Weights of a small GPT-style language model, trained from scratch on English Wikipedia.
Architecture: LayerNorm before each block, rotary positions, biases, tied embeddings, normalized queries and keys, attention and MLP in parallel.
MLP neurons of a small language model. Each row is named by its layer, matrix (up: input weights; down: output weights) and neuron, and shows model dimensions 64-255. Each number is 128 + 32 x the weight over its row's rms, rounded and kept within 0 to 255. Numbers have three digits each.
After each neuron's rows, "fires on" lists the tokens most often at its 100 highest values on Wikipedia text that the model never trained on.

L4.up1105:154143093091129171107119124139171140153069124181102184126140104154185133162141163113108157132134122088149122162130075093122157110081077113192144078084181131162163132140187140105144125152118108068115209125088175126110142112194131136095116070065154130149186132106168105159118111178115052105167178109133098082058068090121046035120130094183160134155106136098112169170140106159098082123072177108141102143114159136158161139124098164127110130158184180144115133109119146083105134126113091141156121181155153159156151096146137117123194105106106132145193142175122053137148195129074138090
L4.down1105:173109118111223128122128171116121154153109097126132132117138059166143150158154113141139147029179120130086149158145123065134104133098082078085134179116136169185108150085127149142114183167151096120149095154121108145208132099129164058122182145138158177160160143106127156101155099106194101102172162147106153164155144138148043068165141142123153128070112066123079170141170119113100157157101153117126104190100140139102133134124075113125123139105253087118160167123136178167092155108085128148104125152094109121077120146149112161100120122130111143061108158164189117109097149153166117149
fires on: ".", ".\n\n", "\n\n", " |"

L4.up1112:175154068065114127090101127185175176093063098158097120168130075124168090160141151069131098133106128128180126141168140144134114178206096133146121144110140153145089113156084165181062138154077130118126088099134131121179142147063110155154086075064125137145092146119172143169097150121128143166144120115185144133115113093121082137141146056143088123123096087162105110123159112128109122094154117059124109085153098111126141118151078216116116141124117156152154141162104118209243128194125166165087159109143169162102161121114153136177167101138116141105132144147116137164156155110151147156
L4.down1112:088170153151118090130119206153175171115135135198149097155098111172158109147119114098120135163080106107170113132084128153132138120123171132134130098143136090107140143163145100087094081136104162127091085126159141133076162119130097087074104129159133149120148120109118146125144119096128109089116176177081065148143154161172105130181120101138159145140154129143087105109153133119108141159115191112078117095217104070177152167085145096128114125135160141165136078123195178151116069080117200134183177179043130138123142123132128129133135153126136137134132133140109111062109052108093058095
fires on: ".\n\n", ".", "\n\n", ".\n"

L4.up1343:133072139127178146132135142103118133161160122211129100136060136150178134153160180130184137141087110179098101131082084144147119149107100121107182130115119119164186171132090126084095161111078166171147124133158113104122110152163084180128124071127102159140113125138204150132115117156098061195115103176129161173121127114152121114157114157096178152141087104137087134171078046153110082147118131142091221146094186162198122131163105152116149112185101122077130163131125149037096120183124106133125142099133168137178089091171125113113119128123071138153150058194120085139156104088127145093
L4.down1343:151124147111156109207109136129151121108070082134117106131137116162120143160163173130075176112089113152133126164113190133135106123141124103167123145106119154118155173099107118122061127146077146157144140118172079166169143141128159145111109171133112144111121168130086143219200149173135116129078096102113141128108197112117145164169189129144099133109088140187114138080110138076144122139182152156081146104130100140120094137125108091135110173144161084144098109166065132141110111154088174110130146136140074170147141147120199220131157137051140176125150162142098157132083122107191049118
fires on: " of", ",", " |", ";", " ", "°N"

L4.up474:113115125189143145115148167131132136118202176110044154141044149158104138124108133168112109095100101123100161055103121110117130073190145140140153127177114125138096124108157089136133142136151138068136133088101062112136111163132114085169061115103138110106102099153094113135153157156153131157168193138120161126134173132115148113133157121110135133165127142121098144107099116097148145131061114146154186094202081097112113134141115059067057126129174114092178157111058063121171117122151146140116145130127134169180123166129115158169090179167110059070155112169132133147147118088133102189
L4.down474:137181101144127117110079122142096098106163174117139076158118128099106151189121198156149146157113144162136144117154168075058142146125150160127150077108119128112188183163128106116148108162100089152111179171112199110158131078143153091076159151134136150085187103176134151118145116099122163125108141182133090187093112152104145188097166130151122074128096149105107105094139120184150124118105163125101092120130089131121106115149159143165110095130124068142130141144134152134129161116072170130111129101156134097131101139173090073121113175118164125095146171111094143094089178142134111155
fires on: " to", " and", " per", "-Sch", ",", "–"

L4.up895:123153105154166127201143152122134088119151069099114111117115112191118119148083161152145169163094133080119109144167132131169162138126190102193139153104151143122110133145146100058126123134109123130147118177138127120133142180146156135086168134190144141080095112128074176086151099144155140106179102103146090207153158138164130111141151114120143151099058052068201164082169106116129119153126078097081109129078175092145103154166145132151024135172102092119142149121093175088103112186120135131139209145141126172162076132133123137133005108157152160069165082130053139120091112139135133123
L4.down895:123107100134132179134109158107114097147109103149125099162056167162077135107106154109143128122073048102111137149129119088116132139155144144102098097141115047136122113177124140131148142109183116134111117125121145203105161092170133144067115157097135152098127177124180172163143137109124152121133108167180089063185094155049180135112065175126095188125097157146142090149120147074155155092121143073173085067082088096166109077129130134041090133172117164105116098073138169108155154154146072109114150138088092101146117091140122164114174109103088123112109158137156143106095184132099132166
fires on: " and", ",", "'", " &"

L4.up960:130123124156197131105148160165113134128132104146132131145134146137104111198131160068099169101119134173143152153121123135109140121137152086099073088054110158126168100148134134110079106112160159140116093119161105123103095172094141214095117120116127135125142171102205149129130121108126039153152080151141188062116140181159118072198155117125074109059198114097087155134167118025121129169072114128070141059126131153125156180131118178133149106131127034039078168090127105206123172140105153173186092126187131154119132160181103135133092140093168100133126139112097064117072116070138085107
L4.down960:132133106077127117159104147131126178176072135138105200131141091173122087093151132127117102155121177094117069038141098156094141111072090119126177045179119197121076177092058165110142145162123140158127100104124121093139140177116111083072161112110126094064106119170075144179075078174113085158140119152086126089113129152086141207161124175158139215060140098137133118179107085111125055141157179137128133150183228124108151120159153130199122136064076084170123117099164117152116093125165125108158151172098147091110111139133159131149164152116125084166129162151107128091167108132115147091
fires on: " due", " as", " since", "202", " to"

L4.up605:163145133166188140195130132094153068115192126117088146145084138122099097145082127151144198015084141119167107132128120102094142166184174149145194129143089124166121125142118159146108152199151063154119145107172133140108099119134200109131116124095181097120138116136167138142103192134114098188131146139077115089183187161137144171183112126169093134119196087066103110132113154165140131130152132157151126104137126092130130077106128106155139143130086079116142103132135179157159099149131093112133130129118182165092166097106126148064115186093124139150152144064098081119206120101082113191
L4.down605:112147179077156100089108125133102140177082125136122146097120138111115172076137086109168105165129162172129111122157115173093092121124161114102111096104202080078121162135146065133105139069150161107117131135159142095176099118171142183131157106100131144111162099074064128169107123082134160122081110127148096117047093121096108099125154166102117108133147152150155137123144147142106117190134119077149135182163163078189121095151124125099121080075165126146158101127150137117113092129131154173163186125113144146103106099173151174119151130211119100176103137108147093108107196153156151075
fires on: " as", " or", " to", "-", ".\n\n"

L4.up162:177160186123124162153123192135209159089114046169189183161143140131148071155153155111180115097145109138175133175119118178122137145101068138134150146064117167118095181132149112135082131138150124040145078119174114137106084142128155162155101117067149121099145112132115148124130074108129097103151142077117113135107099093121026093136155125161155078181146148101066172082159110168123123159124115105093164124110168090171161124127136098148141123102139109162081153122169139136108163149137180161147105108131081147172163114173117087106134132132121120143115086128126120134166180192124114083
L4.down162:203097145176174138108127131196086142181095067151121131071109101146139108077127130124104074123109112163122123143065079113093118159103156080138113171129101129079156115114074100156082158154126142077121124120111130124184129145121113163060163040116157152119120082053116156107143122140143126089157181122117114111141152162127162135165158153101133095203113121133099144114155187085115136150069155143096115144166115099111099100075160083119151077184172118163126120079127164150133181129098124178106092112086179096101118146112145162141128139096150137138092124095153145129102091070171146146
fires on: ".\n\n", ".", "\n\n", ".\n"

L4.up2345:202117129171165082168142132133107165105113126102056116161110128135145118080204133171140148140152122139146145123153190118214125145149048147128115123087176142099172117104093162145064135167126114117096045199175196123136119113124208123165100113149145165112071129130114073072147079122095135119142166094152148143093147127085061121072164132095142168150124094141148144090080104156087140126110138095087151168173136130096138143197078105129081177096135090123136177064127104133081138094125104148063102099150127155215173067135151144179187137123140100134188099151128073145149106147152114070
L4.down2345:080110144159121187086121141130109129165196186102155114071144139131102133094127132123119166092142111113148132146129139103207150138147103085128105095078094159106129112144110173121126129157159092125098080067134166120190140067145108108126156163147133124159093135109111103185110102152151108168123153198197123117125155098177079118152123074112090127167118121184100086095168163120134073122142131114173135105142082154152116061154160129160159065147145118079105156167161079128123121093109121114102192146143204129144102108097183122152136145127121112121083128192123090134149137132128143124
fires on: ".\n\n", " that", ".", "\n\n"

L4.up1239:130129069156173108143146154105108163156157139097093165165083116164153134069162085069086225068103134125151122126120138087109105159145153139131111086165077161109123093115134139205105093094104190103127124083091171072113134168102094155120122103159161153139085120125088083130117153085163112117113133146100097172107131106162150106146118152105120098120138194169127112112119163092150147100067075105078123121096169143102132123130173120105172136164159065093149190133166178100117140079130139101119147208202209156159099124127139133102095077176114123039121104143116101150160122139147095058
L4.down1239:117120112186121126116140171148106131148087132139123142101125104139109127176175170092187072179128087134160140114078111119142106112173139179143121107081173137139099187126149098141142122140077136113095145174076136114109134129117104111128115166109078170100148143109119125143141115152170157092147132083105129090158164090116171085108097139156105149154107160125076094089151085141139203104110163129103081095180121110108131195079139130111102118172131138149131165073134096099134066161159148178154101143106120128173074070100181123122032117125120178056098163116111172159077112103148106203
fires on: "–", "'", " –"

L4.up1033:183175107134097168175134162141208136120106117112098152110122154162134176128178163119131117115114097103162108172152098153173072179157084164147127126135053170169096101159157136105128108133132149080104204136110093133140072171115097092111159142140077157109162148087168158122052105156120092129068110075185132160119141155108119140131133053204114166091131095112172190130139154156166142118149115120081134143073136194164149109109120129111138156146153174066141106185169114146078123137128106134119181062116109143118121120128123155114125119190025136169143124151115086143123081132182134094
L4.down1033:140150143104125127135172196179094132136095151230170114129187086119133101153090130145103058133187127113105167122165103099117112085122152106188122112092150134125045119084160124112082156100159049138153161109148126115105090101063147076138075166120164169134110120107152198117167162110105112154135111109152064146146067154073137126121143153175147168146098137102144154204124079080157140131133097071174152132164072140096116123095120091089114139132123097113109147111074115093132112123152163105113091177136108123096144153191111198119144121089120175151166186103113097091113204126135079161
fires on: ",", " (", "199", "201", " "

L4.up335:131145101114076095158108128057144177121154148118067118117157163127137199146080145135168152138139148064120126141140097076112163122100158103137156194115136183150141128124147118175192089072140162115096070071131186098127158171149162148132143061155117155136098117111158128143108101127119113118189196129050055134141160101107121098127172092090120150152131116179156134189128157171122178120138153065141150150147086192145189142146133132095065153151103126120093076126117118102135118126120129107140103121131139165153126128075108117157194144145119140161099112074097145186109146147115186109
L4.down335:109141135170154119112174193162125101149124146091131166074049091180123136127183059118185094094162113123149115116041112127175123118113085160110173166111146135081123144149092119093136129105072091172094098171120137148155120105105071134137190156129147171150122068109139186124103080138115154110120168150123206161154066121125140119077124111107141125141121105075124113124082069123037147155148141091130206093100079133108154141162124076182155120117120137121142094157138071105116159110109159168107113171125123126125089161137128096135097142156105127087127178099119103138106148107135180098
fires on: " |", "–", "-", "\n"

L4.up181:152163092100098113155171133130113106138141161135148150141099108157156151134156076138143151143141123109156162186147104117162097165102111176154147087149137105186109146081147175107145111082105092084163164142082109132128103099163125193157102154149146091156186133092089088153045113068112073126130135145144133128134169130123121125101098119117163114105124144097143106182109172115104111144091186095028171110101122113155124127194124099093138168139144101065163143147098164166135105110106184073104127138127197076169151111125177173180063180200122129106165148157137062162120168142153202110
L4.down181:163087126103110138159080124100109128094140091152110137185124123121116104088223128084120114162160095117134128103107117176157134065109129169133161136131170144091140161158102098123128077170144197099133138171176147117098080173139112113171239107131147139120175141135159152140175129112147162102155156112108131122143069125154122096169091142144096135105123132109132086094149130177157123149146110104114138067133090111176140138193026071183114209132099136146089135154162088127112141110151111188167102113109121101147125178095131106158149163132074083163154110124167110118183142160144126113
fires on: ",", "°N", "–", "′", ":"

L4.up2104:134117160090149166154173119053149130093133078167157101160160099076133164151163076131176137075082157122105132181128110125108139192106153119132153104202141102188129112135142146137117125121136083142088117142100119125129141119117129107112129141168150149128093158124167082111133148097143091177090157135138166158126127118171088119120140111127168144127167088120120159127170136117168121113127117130146127166129113123136100163103163167182129133121133130141138150150135103135132167075126130153120108166097128173131173094095130098142166157102122189119109159138105124135141126139138153102
L4.down2104:152129115111140108176138176141180160180130127110147126148166130131120155094163173101169135149067123150131116097133143144138144105100100110172179106109184177128144087178107130119031140106097150154131133137082090125112102177075153162095168108112139169126153181165118177110062135206113084129156176130053129097187192126138144119113117126121185087124102077095082168087064151095106190174169119072084156128128124118146138118203097063135125123127161171119128052140083111173105156095102177097108128130174119060135155126143166103152077134154145139160154114117129085131155144102106158076
fires on: ".\n\n", ".", "-", "–"

L4.up2484:093082138118119098125074170076109149183129148087086195174129150101125079134077103160085100126070145165172199115148126140147131155179139128043139145139057130172110127124122188171158130099109161105147149163156181153117122143120129145217057130111101139123155096167094149106141083093102137114109101167153059039121103128157070105094152158082078145190155129138150086059154127163181096118101089123141093155142152147046172134113194155131161080158093141145132196106189194127116163087199104087136166174110109095119126172154113172144120117097208149133127105128178155157110125152101091119
L4.down2484:147140118194100156139172154070152145136140099129138116061149181085168083163174045163149084133131101175149189112084123160142104091165131136097124099185151141123122211126126077092125126111152136154130131102130137123163090140138136164156142247050113123096145145136134171185122140137147087131100087096074189183095123130148136121125109089140112121067116114133135115180111063202164107109058166124099147154159143136088094158092087108117075111163134119124122197147103166143148141100140092108175132178105157119064115134161152145149191097171170164086160125162119106089123139142120110143
fires on: " in", "a", ":", "'"